Weights of a small transformer language model.
Size: 10 layers, width 160, 2 heads of 32, MLP 640 ReLU, 3.83M parameters.
Training: 291M tokens, 4444 steps.
MLP neurons of a small language model. Each row is named by its layer, matrix (up: input weights; down: output weights) and neuron, and shows model dimensions 0-95. Each number is 50 + 12 x the weight over its row's rms, rounded and kept within 0 to 99.
After each neuron's rows, "fires before" lists the tokens most often just after its 100 highest values on Wikipedia text that the model never trained on; "fires on" lists the tokens most often at its 100 highest values on Wikipedia text that the model never trained on. A number after a token or word is its count.

L3.up450:52 38 48 53 57 65 43 70 50 35 55 37 51 42 52 74 31 43 64 42 54 67 50 49 68 46 48 49 52 54 40 42 72 73 68 45 56 72 50 21 44 68 57 53 41 36 61 51 42 47 54 47 43 54 48 50 49 37 58 53 45 50 60 62 38 37 60 50 52 39 49 46 60 35 55 47 47 28 63 49 48 30 38 63 54 28 42 55 75 49 55 61 58 38 36 74
L3.down450:53 28 38 63 59 62 36 62 75 48 68 69 46 42 51 55 64 46 36 42 35 37 42 47 80 42 68 48 29 60 54 65 36 67 65 63 42 67 60 38 47 56 52 61 73 51 45 41 45 57 51 57 51 41 43 39 33 39 45 56 63 74 34 62 40 45 38 34 47 44 45 41 62 47 57 43 51 72 53 51 61 49 42 36 42 45 47 31 65 60 32 75 55 48 40 51
fires before: " |" 47, "," 11, "\n" 10, " (" 4, "\"" 4
fires on: ")" 80

L6.up626:61 60 61 46 45 53 47 45 45 64 44 53 44 61 47 55 31 63 56 63 54 47 62 38 54 46 64 53 36 51 33 48 52 78 31 44 40 31 35 63 46 58 67 52 42 41 42 50 30 53 34 29 32 50 39 46 38 43 49 32 60 46 44 56 40 44 40 35 27 46 43 47 45 55 49 50 63 48 59 61 59 57 51 63 46 48 51 38 44 46 44 60 76 45 54 48
L6.down626:72 53 52 64 45 46 66 46 65 57 68 58 64 68 26 40 43 31 58 35 47 57 63 57 53 69 64 47 35 40 57 60 30 43 73 48 49 57 52 27 59 42 43 39 44 74 58 34 40 38 40 47 53 41 58 52 46 33 51 62 57 46 28 47 52 49 82 41 53 17 57 59 53 40 39 47 61 52 45 66 48 41 38 37 33 65 53 51 46 75 62 60 66 45 53 55
fires before: "-" 66, "\n" 17, " of" 5
fires on: "|" 78

L6.up229:56 58 53 44 42 58 44 36 51 33 52 45 45 55 58 69 51 42 56 60 59 54 48 64 37 48 73 57 52 52 45 40 56 52 18 42 47 64 31 43 37 58 59 57 70 46 22 40 60 46 41 48 38 39 37 65 42 49 54 68 59 81 42 61 40 50 29 47 50 63 56 54 51 47 69 41 49 45 50 60 53 36 53 51 48 63 62 75 80 52 35 13 39 34 57 66
L6.down229:36 58 56 53 54 60 64 54 34 47 46 71 54 66 63 64 57 64 64 47 51 47 67 60 59 51 40 60 90 38 62 67 59 56 54 68 77 58 42 68 58 35 25 45 66 50 44 63 45 37 51 64 33 56 52 42 45 37 58 51 67 37 67 43 38 57 50 59 35 51 34 44 55 29 63 54 57 40 45 57 29 47 54 58 39 59 45 52 35 38 16 75 54 79 51 32
fires before: "-" 46, "," 4, "e" 4, " on" 4
fires on: "-" 46, "ng" 5, "ed" 5, ":" 5

L4.up197:42 82 91 42 52 48 75 34 57 61 43 14 29 45 63 63 45 53 44 50 60 50 67 58 58 46 67 50 57 45 45 41 42 57 58 58 53 44 51 44 48 43 57 39 58 55 55 40 50 71 57 35 46 32 40 54 33 61 35 57 31 45 30 52 18 76 66 72 35 52 50 59 72 60 62 54 40 44 59 52 33 55 35 69 43 30 45 33 59 53 33 57 59 42 50 60
L4.down197:52 62 34 48 70 61 44 47 44 54 58 67 66 51 33 47 36 64 70 49 48 67 47 51 71 39 64 31 28 64 35 63 56 38 59 36 56 35 52 40 43 74 52 32 53 44 50 55 42 63 58 47 57 55 53 49 46 09 49 54 51 45 26 50 30 42 58 24 57 33 58 53 44 63 62 34 39 35 37 61 60 51 43 76 58 36 64 47 34 69 49 48 46 55 39 49
fires before: "-" 27, "\n" 20, " of" 17, "est" 4
fires on: "|" 40, " part" 15, " hand" 8, " long" 6, " result" 4, " non" 4

L6.up169:44 61 57 47 54 41 46 51 48 56 52 53 52 39 70 77 55 35 48 17 62 53 55 53 68 52 40 37 72 59 39 50 51 50 76 61 43 48 60 32 53 59 31 45 61 39 56 55 60 53 42 31 61 43 48 38 67 48 87 30 47 48 26 51 45 52 54 55 05 57 32 53 66 61 45 54 59 41 61 57 53 33 51 71 59 39 57 50 48 44 49 43 42 88 46 65
L6.down169:49 45 41 55 46 63 41 66 33 51 62 56 44 32 46 35 59 49 55 47 15 39 62 43 57 75 45 59 47 50 43 75 64 48 46 34 66 52 42 60 32 32 60 53 25 65 33 46 51 64 46 51 44 49 27 49 56 51 37 39 63 35 39 53 49 53 40 32 82 51 60 32 69 50 61 42 55 66 47 49 74 55 61 49 32 47 34 46 55 33 51 75 46 22 36 49
fires before: "\n" 29, "=" 24, "\n\n" 12, "." 8, "," 8, " |" 7
fires on: "=" 55, ")" 36, " =" 4

L6.up196:56 65 51 54 47 45 44 44 44 67 42 64 38 45 56 61 36 52 51 42 69 51 67 47 81 62 57 51 36 51 66 27 50 43 60 52 62 32 70 41 55 51 61 59 49 44 41 61 63 50 47 50 56 48 17 55 49 41 38 50 52 54 43 55 42 38 49 57 46 48 51 52 21 74 58 29 37 56 50 48 64 52 38 59 66 39 33 68 47 46 58 40 49 64 59 83
L6.down196:55 57 52 46 43 52 51 42 41 43 32 50 65 66 53 80 50 58 36 43 56 56 52 42 44 68 42 42 42 46 48 67 52 27 64 47 53 40 32 36 66 47 74 58 42 58 63 74 38 39 67 61 36 67 30 61 70 54 57 66 35 43 56 43 55 33 50 47 61 65 37 63 61 44 43 27 66 36 39 52 71 56 31 57 49 44 50 55 77 73 33 37 39 30 47 39
fires before: "-" 50, " to" 6, " the" 4
fires on: "-" 51, " the" 24, " on" 7

L3.up13:33 22 79 59 53 45 41 33 56 37 43 48 30 54 72 58 64 43 41 56 78 48 51 40 54 47 67 57 50 59 47 34 56 56 59 72 61 39 34 22 34 68 57 49 49 48 37 45 75 46 54 36 45 40 52 48 36 46 68 61 56 53 58 79 25 59 52 57 22 56 52 59 39 59 54 49 48 37 52 65 37 57 55 49 56 38 40 52 51 48 46 44 51 53 56 53
L3.down13:48 37 69 34 54 48 48 52 42 48 30 55 51 52 49 67 56 49 46 48 65 34 47 39 72 39 31 35 65 45 32 38 45 56 53 58 69 39 39 43 37 47 44 44 51 52 45 62 40 59 46 53 50 47 66 53 32 49 47 43 60 59 50 38 38 41 36 40 42 61 46 53 38 58 58 74 38 43 33 71 51 45 53 58 55 35 47 48 64 64 58 67 27 48 54 27
fires before: "\n\n" 28, " The" 17, " He" 7, " In" 5
fires on: "." 99

L3.up182:53 50 59 66 47 39 50 49 64 38 44 48 37 40 55 48 29 36 35 35 54 59 62 34 54 55 43 46 40 62 48 40 46 45 49 41 47 27 37 49 45 76 51 72 50 59 50 51 42 62 44 47 36 58 34 55 49 33 61 40 53 58 23 61 39 47 63 39 16 43 49 50 50 71 49 40 55 45 50 56 58 48 43 58 87 49 43 31 67 52 47 41 65 34 45 52
L3.down182:41 48 58 73 71 55 47 43 52 73 42 63 58 40 34 42 46 55 67 30 60 66 43 45 74 47 50 50 33 45 55 35 55 52 65 40 55 70 50 53 30 49 69 44 59 51 37 46 40 44 33 43 29 65 61 48 47 60 40 42 41 49 59 55 60 32 50 54 59 52 40 37 36 62 59 60 55 31 62 35 49 71 59 35 42 55 16 37 44 60 61 60 49 43 46 56
fires before: "," 18, "\n" 11, "\n\n" 9, " was" 7, " is" 6
fires on: ")" 41, " footballer" 9, " politician" 8, "\n\n" 6, " and" 6

L6.up37:59 62 71 59 32 66 43 48 36 69 58 39 43 51 61 57 30 39 51 71 47 44 48 54 37 45 45 60 57 42 43 38 72 77 52 53 53 54 25 53 38 47 30 51 44 56 60 57 60 50 10 42 41 32 55 49 62 39 68 45 56 52 57 60 35 52 47 52 44 62 33 56 39 62 35 58 50 37 43 47 54 55 48 55 38 33 51 45 46 49 46 44 34 31 16 46
L6.down37:46 46 50 43 54 47 39 50 53 48 41 64 48 51 59 71 43 52 49 25 23 39 49 62 36 65 43 35 31 35 48 59 44 52 37 46 53 55 46 36 52 41 45 49 37 57 37 57 54 43 51 57 57 45 47 47 46 37 47 62 61 43 58 58 52 60 50 57 38 58 62 37 42 52 57 47 52 55 41 33 99 35 52 42 54 53 50 52 20 55 43 80 54 79 59 51
fires before: " —" 36, "\n" 24, "-" 17, "  " 4
fires on: "|" 42, ";" 41, " (" 8, " |" 8

L3.up415:44 49 56 55 45 60 48 54 45 62 66 53 25 42 55 68 33 67 46 40 54 58 42 40 35 54 62 63 31 78 25 61 58 75 46 62 57 40 30 49 32 75 31 75 39 52 52 48 65 52 49 44 36 41 48 37 44 45 57 58 67 65 37 68 23 57 49 39 30 60 37 53 41 64 41 49 58 51 52 45 52 51 62 43 58 36 26 48 44 53 53 60 43 31 36 35
L3.down415:54 49 49 63 45 53 33 52 46 41 52 56 58 54 54 48 49 60 33 77 58 61 35 33 42 43 45 32 37 41 47 46 56 45 53 45 56 32 54 44 45 36 44 39 53 61 56 54 49 47 63 39 54 19 60 39 51 65 50 58 56 40 47 50 36 44 08 56 42 38 64 73 55 42 53 55 48 32 38 26 54 55 53 40 45 53 74 45 58 50 49 60 55 45 35 37
fires before: "\n" 22, " 0" 10, " —" 8, " 1" 8, "  " 7
fires on: " |" 91, "|" 9

L4.up368:45 51 64 50 20 64 62 39 38 69 61 52 31 31 48 53 45 52 51 63 54 56 62 54 37 52 65 69 58 36 36 39 66 49 66 60 64 57 45 51 46 40 68 29 61 29 44 56 60 45 29 60 38 37 30 45 57 43 47 59 61 51 53 44 38 40 41 55 62 64 59 52 20 54 46 39 42 38 48 44 45 40 26 38 57 30 30 56 52 63 43 48 62 57 45 40
L4.down368:63 58 52 52 51 54 43 62 34 42 57 66 49 36 68 53 48 52 66 61 38 48 38 35 42 56 46 53 28 33 59 51 61 40 46 42 60 60 53 55 45 49 55 48 53 37 55 33 45 64 23 47 67 48 63 56 57 52 60 41 42 37 46 37 42 41 59 56 57 48 55 58 43 18 42 54 57 49 54 35 73 41 56 61 52 55 23 60 37 55 66 37 58 63 32 55
fires before: "  " 29, "\n" 13, "\n\n" 6, " 1" 4
fires on: "|" 95

L4.up372:60 36 60 63 49 29 46 55 61 72 42 53 44 44 47 44 31 61 77 54 48 39 65 37 37 42 59 60 52 45 31 45 53 60 44 48 56 66 58 46 44 48 64 50 66 30 44 58 60 44 47 43 45 56 42 42 36 77 38 42 58 45 56 73 32 54 44 61 39 55 60 39 52 34 76 57 61 65 70 68 56 63 43 40 40 39 58 52 72 58 69 49 33 44 61 72
L4.down372:35 68 39 43 54 72 55 37 62 34 54 52 57 56 50 52 60 50 15 37 58 63 49 47 80 53 51 39 55 64 58 49 42 46 71 57 41 50 47 46 46 50 42 52 34 49 56 28 48 42 51 49 56 46 45 38 57 35 75 50 51 53 37 46 75 66 58 38 52 41 45 60 62 67 33 58 37 38 35 46 47 34 45 49 45 63 27 54 31 35 29 42 51 51 37 35
fires before: "-" 52, "|" 7, " |" 6, "," 4
fires on: "-" 49, "|" 10, " season" 8, " football" 6, " the" 5, ":" 4

L6.up54:26 63 49 44 49 49 51 42 74 50 30 66 55 30 61 46 49 55 66 30 52 54 77 51 54 67 70 53 41 40 53 63 61 39 35 53 51 58 37 34 31 46 36 49 47 55 49 41 44 33 52 29 39 51 53 51 63 44 72 46 49 38 60 31 23 49 52 50 21 47 39 60 69 47 69 53 64 59 46 60 46 50 59 71 59 36 47 53 37 51 41 38 63 52 51 68
L6.down54:47 39 35 54 27 41 55 51 55 40 57 53 41 55 78 58 52 59 28 61 50 63 54 48 42 40 42 59 48 28 51 42 49 54 59 76 29 53 43 39 57 32 53 59 16 47 45 49 45 39 50 68 46 40 60 56 31 59 23 71 61 58 51 43 50 52 38 48 47 61 65 49 44 54 41 54 47 49 42 42 49 34 65 66 32 52 62 54 30 24 33 38 66 33 42 42
fires before: "=" 46, "\n" 19, "\n\n" 15, "ical" 4
fires on: "=" 79, "oph" 4

L4.up24:79 64 75 53 42 63 41 59 54 54 64 40 31 41 46 55 28 60 68 49 58 43 37 58 55 41 31 44 42 70 44 54 41 68 58 44 57 57 31 49 43 77 56 40 53 56 52 48 58 52 21 36 43 42 34 63 60 57 43 49 43 63 50 59 36 46 61 49 41 77 29 31 35 65 54 37 53 28 57 46 61 54 35 64 38 39 28 55 35 43 26 58 36 42 32 32
L4.down24:40 49 55 60 49 55 48 51 56 51 66 53 35 40 67 75 35 51 32 46 38 39 38 84 60 46 73 54 42 48 57 56 44 57 44 55 51 39 29 46 50 54 61 53 60 59 48 67 46 43 52 62 56 45 44 58 49 49 43 49 42 51 39 55 45 56 68 54 25 42 43 36 48 79 38 34 56 41 43 47 54 74 42 30 52 53 60 60 48 43 59 46 57 73 72 36
fires before: "\n" 40, "  " 10
fires on: " |" 67, "|" 29

L6.up321:45 84 51 55 65 50 46 62 41 71 40 54 50 46 67 70 52 21 66 42 60 44 66 41 72 50 70 47 39 62 29 57 52 56 81 56 46 34 44 52 50 52 20 22 42 37 54 46 54 63 25 43 49 43 31 56 35 41 47 31 35 53 62 53 41 68 46 45 24 60 43 50 46 47 66 44 58 51 56 47 55 64 43 76 47 15 40 65 51 51 55 52 38 46 49 47
L6.down321:48 57 43 40 36 35 62 46 49 39 67 49 38 46 65 36 46 50 49 38 44 34 47 55 43 41 66 66 55 62 48 45 33 46 32 47 40 47 64 36 57 47 51 58 62 50 78 41 51 40 65 49 48 50 80 44 61 55 26 33 57 33 24 60 29 31 59 52 26 59 68 44 70 47 52 60 55 30 53 82 57 55 58 53 62 45 48 59 35 58 51 54 80 71 50 52
fires before: "=" 37, "\n" 10, "\n\n" 10, " century" 5, "s" 4
fires on: "=" 57, "\n\n" 13, " the" 12, "'" 4, "." 4

L4.up170:39 51 81 48 39 57 64 36 32 52 81 51 37 42 49 61 63 55 71 70 57 34 48 34 59 58 40 58 32 45 61 57 64 46 47 60 68 50 53 49 42 60 33 39 50 55 62 49 63 39 25 62 37 39 56 45 52 57 65 70 18 59 51 51 47 51 52 65 54 67 43 51 29 46 55 58 49 47 56 35 65 55 74 58 50 41 39 62 40 40 44 34 61 38 30 66
L4.down170:46 55 60 60 67 63 61 69 59 58 47 50 65 50 46 36 55 57 22 42 62 28 31 68 56 43 44 48 51 46 15 36 55 12 53 68 60 50 36 56 65 48 49 36 46 32 46 51 50 58 66 63 45 33 38 61 44 59 59 47 52 48 58 45 32 43 62 56 50 47 77 40 49 49 35 49 55 76 44 59 43 51 69 60 79 64 58 44 42 37 57 41 51 16 51 44
fires before: "  " 45, "g" 16, "\n" 13
fires on: " |" 59, " dra" 19, " el" 5, "|" 5

L3.up26:36 57 49 55 42 54 66 34 66 50 70 36 38 43 90 46 40 33 41 40 63 46 52 52 56 70 58 62 50 55 55 49 43 39 58 73 32 52 42 40 40 49 41 42 54 46 62 34 46 76 37 39 52 58 34 46 43 54 43 64 35 48 44 74 52 57 49 51 37 52 36 34 42 87 67 53 53 35 56 63 65 38 73 64 55 51 48 57 64 57 56 48 60 38 68 84
L3.down26:46 37 59 44 55 47 52 60 37 43 53 43 55 58 50 44 65 72 63 46 35 62 64 34 30 65 48 40 54 38 59 44 47 56 51 68 55 78 53 39 45 54 47 57 37 58 41 67 59 52 38 20 36 43 53 37 38 60 56 47 52 43 59 66 45 58 54 60 61 43 39 68 38 30 47 60 45 72 51 40 36 57 41 35 66 52 29 51 44 29 34 46 26 54 49 52
fires before: "|" 32, "=" 12, " a" 11, "-" 6
fires on: "\n" 38, "\n\n" 15, "," 14, " was" 10, " is" 9, " =" 7

L6.up76:29 56 53 38 37 66 53 51 61 58 52 64 43 44 69 64 34 42 37 59 52 54 47 83 43 62 51 47 38 52 36 53 41 51 79 46 68 27 37 47 42 55 54 51 51 57 34 45 71 54 49 26 35 59 48 43 48 56 45 54 52 48 65 80 42 80 55 56 41 70 60 40 56 65 36 56 31 20 53 49 58 46 56 57 41 45 48 60 43 42 54 25 54 48 40 47
L6.down76:38 73 37 48 57 52 33 48 78 27 35 45 42 65 54 71 55 36 44 71 67 61 45 43 57 40 54 62 53 65 59 59 52 59 69 47 62 74 57 37 57 49 63 47 70 49 64 39 34 44 38 63 51 65 49 56 50 52 55 47 50 41 54 58 50 56 53 50 55 35 46 26 55 40 64 49 50 60 49 36 79 61 47 22 29 38 65 57 59 66 53 51 37 46 58 53
fires before: "\n\n" 34, " He" 18, " The" 10, " It" 4
fires on: "." 100

L3.up594:62 47 52 45 39 36 61 67 47 32 58 61 49 51 63 44 40 36 67 64 58 42 57 26 40 60 38 43 54 47 23 50 73 61 55 68 53 42 33 38 40 65 40 47 44 32 49 40 51 48 66 34 61 62 66 56 35 51 67 70 40 48 43 59 38 63 45 46 35 49 41 65 46 56 55 46 56 51 64 49 52 51 41 44 42 31 61 58 76 57 47 32 40 46 58 63
L3.down594:54 32 41 44 50 59 48 52 54 44 70 55 36 48 59 54 53 61 39 51 46 50 53 55 31 51 51 28 41 40 47 42 50 25 66 77 28 47 59 59 47 62 54 87 33 49 51 45 56 48 37 71 56 57 41 48 43 72 23 51 57 64 62 47 49 49 42 55 50 33 60 71 66 54 59 41 51 50 47 34 31 46 41 40 57 49 82 55 49 46 65 60 48 34 50 43
fires before: "\n\n" 33, "=" 16, " the" 6, " held" 4
fires on: " =" 47, " was" 21, " season" 7, " at" 5

L4.up579:37 24 51 29 50 65 49 58 40 60 66 40 48 60 41 44 52 57 48 62 57 62 71 26 44 29 57 54 39 41 53 37 72 44 40 50 57 41 36 51 33 65 46 52 38 39 52 48 55 32 26 31 30 41 70 44 39 37 62 52 34 47 48 52 39 59 69 53 36 58 59 75 45 47 64 44 67 52 48 40 59 50 65 40 47 41 54 33 48 51 56 44 39 48 56 40
L4.down579:61 50 35 63 50 53 55 50 60 50 41 53 59 40 26 45 79 48 56 56 42 46 43 54 73 60 40 53 55 41 58 64 56 46 51 55 35 62 66 49 50 58 46 42 37 60 41 38 64 50 66 46 44 46 48 59 57 68 43 47 74 42 63 51 57 63 43 65 63 38 55 53 59 12 32 79 52 61 23 37 51 57 60 61 36 72 45 44 56 30 45 60 44 51 37 50
fires before: "  " 44, " 1" 7, " UTC" 5
fires on: " |" 53, "|" 33, ":" 10

L3.up140:42 43 52 59 76 47 60 48 56 46 56 47 34 58 49 67 47 66 53 61 60 43 53 33 38 56 37 45 50 62 42 60 71 56 44 58 09 47 44 38 39 67 62 48 54 52 44 57 54 36 45 37 22 46 64 43 44 38 36 63 14 48 70 48 57 36 58 68 57 61 44 37 51 68 56 61 52 42 55 45 53 43 75 35 51 41 39 41 46 45 47 20 51 40 41 64
L3.down140:39 81 52 44 40 67 44 43 58 44 22 56 56 52 53 58 54 43 62 47 53 59 49 52 69 50 61 48 32 48 38 40 47 52 44 53 45 43 33 57 46 49 52 61 55 37 38 57 45 54 40 62 50 69 41 46 41 53 37 60 49 47 37 51 27 44 56 50 46 36 63 61 56 58 38 41 54 95 36 52 38 65 76 55 42 40 44 73 43 42 41 39 63 40 59 55
fires before: "\n" 26, " ." 22, " 1" 8, " |" 7, "  " 6, "°" 5
fires on: " |" 73

L6.up399:31 28 60 56 48 50 51 51 37 53 35 58 49 57 66 42 44 56 60 53 73 50 66 34 45 40 29 59 45 36 43 36 59 48 49 62 46 39 53 57 41 47 49 31 47 43 49 40 52 53 33 69 53 36 42 40 52 62 87 50 29 50 74 52 52 81 57 72 31 56 48 52 66 50 74 47 69 44 54 39 55 47 72 74 50 46 46 41 48 54 37 43 43 40 55 45
L6.down399:55 60 45 49 53 54 52 33 51 50 55 54 44 45 48 42 49 59 62 54 47 65 44 53 55 57 53 54 62 74 52 52 42 68 38 43 55 59 60 44 32 46 49 51 52 47 49 40 39 58 48 41 47 54 31 65 46 46 47 49 40 63 39 42 49 53 71 45 65 57 50 00 49 37 51 43 65 65 42 37 99 57 75 48 58 52 34 31 71 43 49 68 53 54 42 52
fires before: "=" 75
fires on: "=" 75, " a" 19

L6.up621:50 63 40 31 39 69 58 48 31 48 50 50 35 37 67 61 33 37 50 39 60 52 59 32 46 30 50 57 45 56 30 53 62 45 68 50 34 41 37 36 41 63 54 43 56 44 52 56 42 44 50 58 62 45 51 53 35 81 71 47 38 58 61 69 42 61 42 64 15 47 34 48 67 68 55 37 58 36 52 44 62 66 51 50 58 33 53 42 65 67 52 26 44 41 39 50
L6.down621:57 59 49 30 57 58 35 44 54 23 63 44 52 54 67 54 31 49 39 81 55 51 61 61 54 48 49 29 52 46 59 37 66 64 52 48 47 65 58 59 39 40 59 58 58 25 46 77 60 31 56 69 32 66 45 45 64 64 38 53 31 41 61 57 68 29 44 71 39 52 36 67 38 52 46 66 46 37 44 38 55 41 42 34 60 54 33 55 46 62 45 37 43 40 37 69
fires before: "=" 88, "\n" 4
fires on: " =" 59, "=" 35

L4.up200:16 26 63 34 39 74 82 56 41 41 62 34 45 59 44 54 52 37 49 30 77 57 68 49 46 35 47 65 33 31 25 44 52 52 47 49 54 32 47 47 41 52 30 53 30 65 65 51 55 58 31 47 46 44 51 52 53 43 50 58 28 66 49 65 41 56 60 49 40 46 51 35 55 54 67 56 76 67 52 43 55 37 46 48 45 61 53 60 53 56 45 53 43 62 46 42
L4.down200:62 60 31 47 54 48 65 60 39 70 21 20 64 56 42 51 50 48 47 53 43 54 57 31 33 27 46 51 58 54 59 67 49 43 45 47 49 46 53 47 49 52 53 43 38 40 45 40 49 36 27 54 47 51 51 44 73 49 59 53 53 57 64 53 68 83 28 32 43 71 48 30 56 39 45 45 63 72 47 52 33 48 71 57 54 35 61 64 47 37 34 55 66 40 58 38
fires before: "-" 40, "|" 11, "." 7, "DST" 4, "3" 4
fires on: "\n" 51, "." 13, " (" 11, " •" 6, " a" 5

L3.up41:27 36 60 64 59 50 48 38 59 40 60 63 41 33 68 72 26 49 45 45 68 53 47 44 50 59 56 54 29 50 42 39 50 66 56 56 47 40 41 30 32 61 53 31 37 60 35 39 67 59 49 28 39 42 56 34 42 42 66 60 44 48 54 71 43 48 59 58 35 65 44 57 34 66 60 46 52 27 62 56 59 50 59 33 45 21 45 26 50 61 65 45 53 45 66 53
L3.down41:36 42 63 35 54 41 35 51 39 50 46 56 47 42 45 65 59 55 38 53 57 41 43 57 82 38 42 35 60 42 34 41 40 55 45 54 72 40 51 46 43 50 43 55 41 44 44 63 38 52 41 50 53 46 51 36 52 38 49 40 73 53 47 46 32 57 40 40 24 58 57 55 36 53 45 61 40 59 24 58 52 34 50 57 65 46 53 55 63 58 65 44 49 51 39 39
fires before: "\n\n" 25, "\n" 13, " The" 12, "=" 10
fires on: "." 66, "=" 24, "\n\n" 10

L6.up288:33 49 54 47 58 48 71 66 25 51 30 41 14 37 50 37 60 51 66 65 59 55 44 43 59 41 29 70 45 45 45 36 74 48 53 53 56 52 47 49 50 62 56 68 37 65 43 42 48 51 47 49 55 23 33 41 68 55 45 39 50 70 60 63 39 64 61 52 56 46 53 39 54 53 64 43 53 32 57 48 41 36 74 58 73 31 47 43 49 54 54 25 31 61 56 62
L6.down288:24 63 43 33 41 40 50 45 31 47 51 64 38 58 51 54 40 36 70 45 44 52 43 33 55 69 46 40 45 63 39 45 09 51 62 51 39 66 65 52 53 50 56 49 37 19 58 73 84 54 56 54 64 46 30 41 35 46 50 73 58 51 51 46 44 40 59 45 68 50 52 47 46 58 63 45 36 63 30 69 65 54 43 47 61 45 50 33 38 33 65 48 48 33 44 59
fires before: " |" 64
fires on: "." 37, "–" 11, " |" 7, " 2020" 4

L6.up567:61 28 57 64 23 64 58 53 66 48 56 48 52 64 57 50 61 26 47 67 51 59 62 51 56 46 69 61 56 44 30 60 51 82 43 31 56 45 23 14 45 62 46 46 48 37 47 39 49 60 43 47 53 40 38 47 58 42 58 40 60 49 38 73 27 60 49 47 21 61 62 46 61 54 73 38 45 55 43 42 50 48 51 46 58 33 55 43 37 48 44 48 49 43 52 48
L6.down567:52 52 57 46 37 70 52 37 35 66 47 47 56 37 46 52 68 35 65 78 46 42 44 47 41 54 48 55 42 32 48 70 38 38 61 67 49 56 47 55 54 47 61 41 52 53 50 52 53 36 56 49 38 47 48 39 33 69 64 70 74 51 61 52 54 52 42 45 39 51 27 78 36 49 41 37 44 39 62 60 45 37 55 32 51 77 52 71 31 50 63 51 46 34 53 42
fires before: "|" 26, "-" 20, ";" 5
fires on: "\n" 48, ";" 19, " (" 16, "(" 4, " and" 4

L6.up251:23 53 70 64 46 56 42 64 58 31 39 59 54 45 57 56 65 49 50 63 61 38 66 48 64 47 41 52 70 45 46 34 61 63 35 61 57 51 38 35 34 55 46 53 46 47 36 40 57 62 42 39 35 35 48 35 60 36 48 39 55 63 44 70 28 47 50 54 20 60 78 52 45 56 52 66 51 40 57 62 29 33 34 53 73 43 48 32 43 43 32 37 44 57 50 51
L6.down251:38 47 61 35 39 54 43 50 42 41 38 54 47 45 65 56 49 57 45 70 84 34 62 45 64 27 32 54 67 51 23 46 37 52 39 63 69 50 45 74 49 45 39 37 67 57 56 56 60 67 49 66 26 32 52 73 30 44 44 45 44 73 56 46 38 52 56 57 44 40 31 56 36 65 54 69 38 45 36 57 27 60 61 56 57 57 53 64 60 54 41 60 45 51 59 32
fires before: "=" 36, "In" 12, "The" 11, "-" 7
fires on: "\n\n" 89, "\n" 7

L6.up503:45 44 60 46 40 62 43 62 88 47 47 27 41 33 76 33 45 56 47 31 63 61 61 30 63 66 45 67 43 62 52 37 54 67 58 53 48 32 52 41 49 67 47 64 50 57 62 49 54 46 40 34 57 34 32 44 67 41 35 52 20 46 57 63 12 53 53 44 38 38 57 52 47 54 56 32 61 46 48 51 36 23 42 57 48 65 29 42 50 61 53 41 41 51 47 62
L6.down503:79 30 72 43 63 41 38 41 37 68 35 56 45 51 44 43 65 56 42 72 47 28 59 52 47 39 59 48 74 36 59 30 48 36 77 66 59 50 44 72 56 49 37 52 32 54 32 45 55 62 43 49 47 52 54 38 37 47 42 55 60 61 46 49 48 55 33 65 59 46 49 56 44 40 58 61 39 53 55 47 45 69 57 43 74 38 54 56 46 38 66 46 70 43 51 40
fires before: " |" 31, "|" 16, "-" 13, "." 11, " mm" 4, "{" 4
fires on: "\n" 22, "3" 11, "8" 10, "4" 9, " Score" 8, "5" 8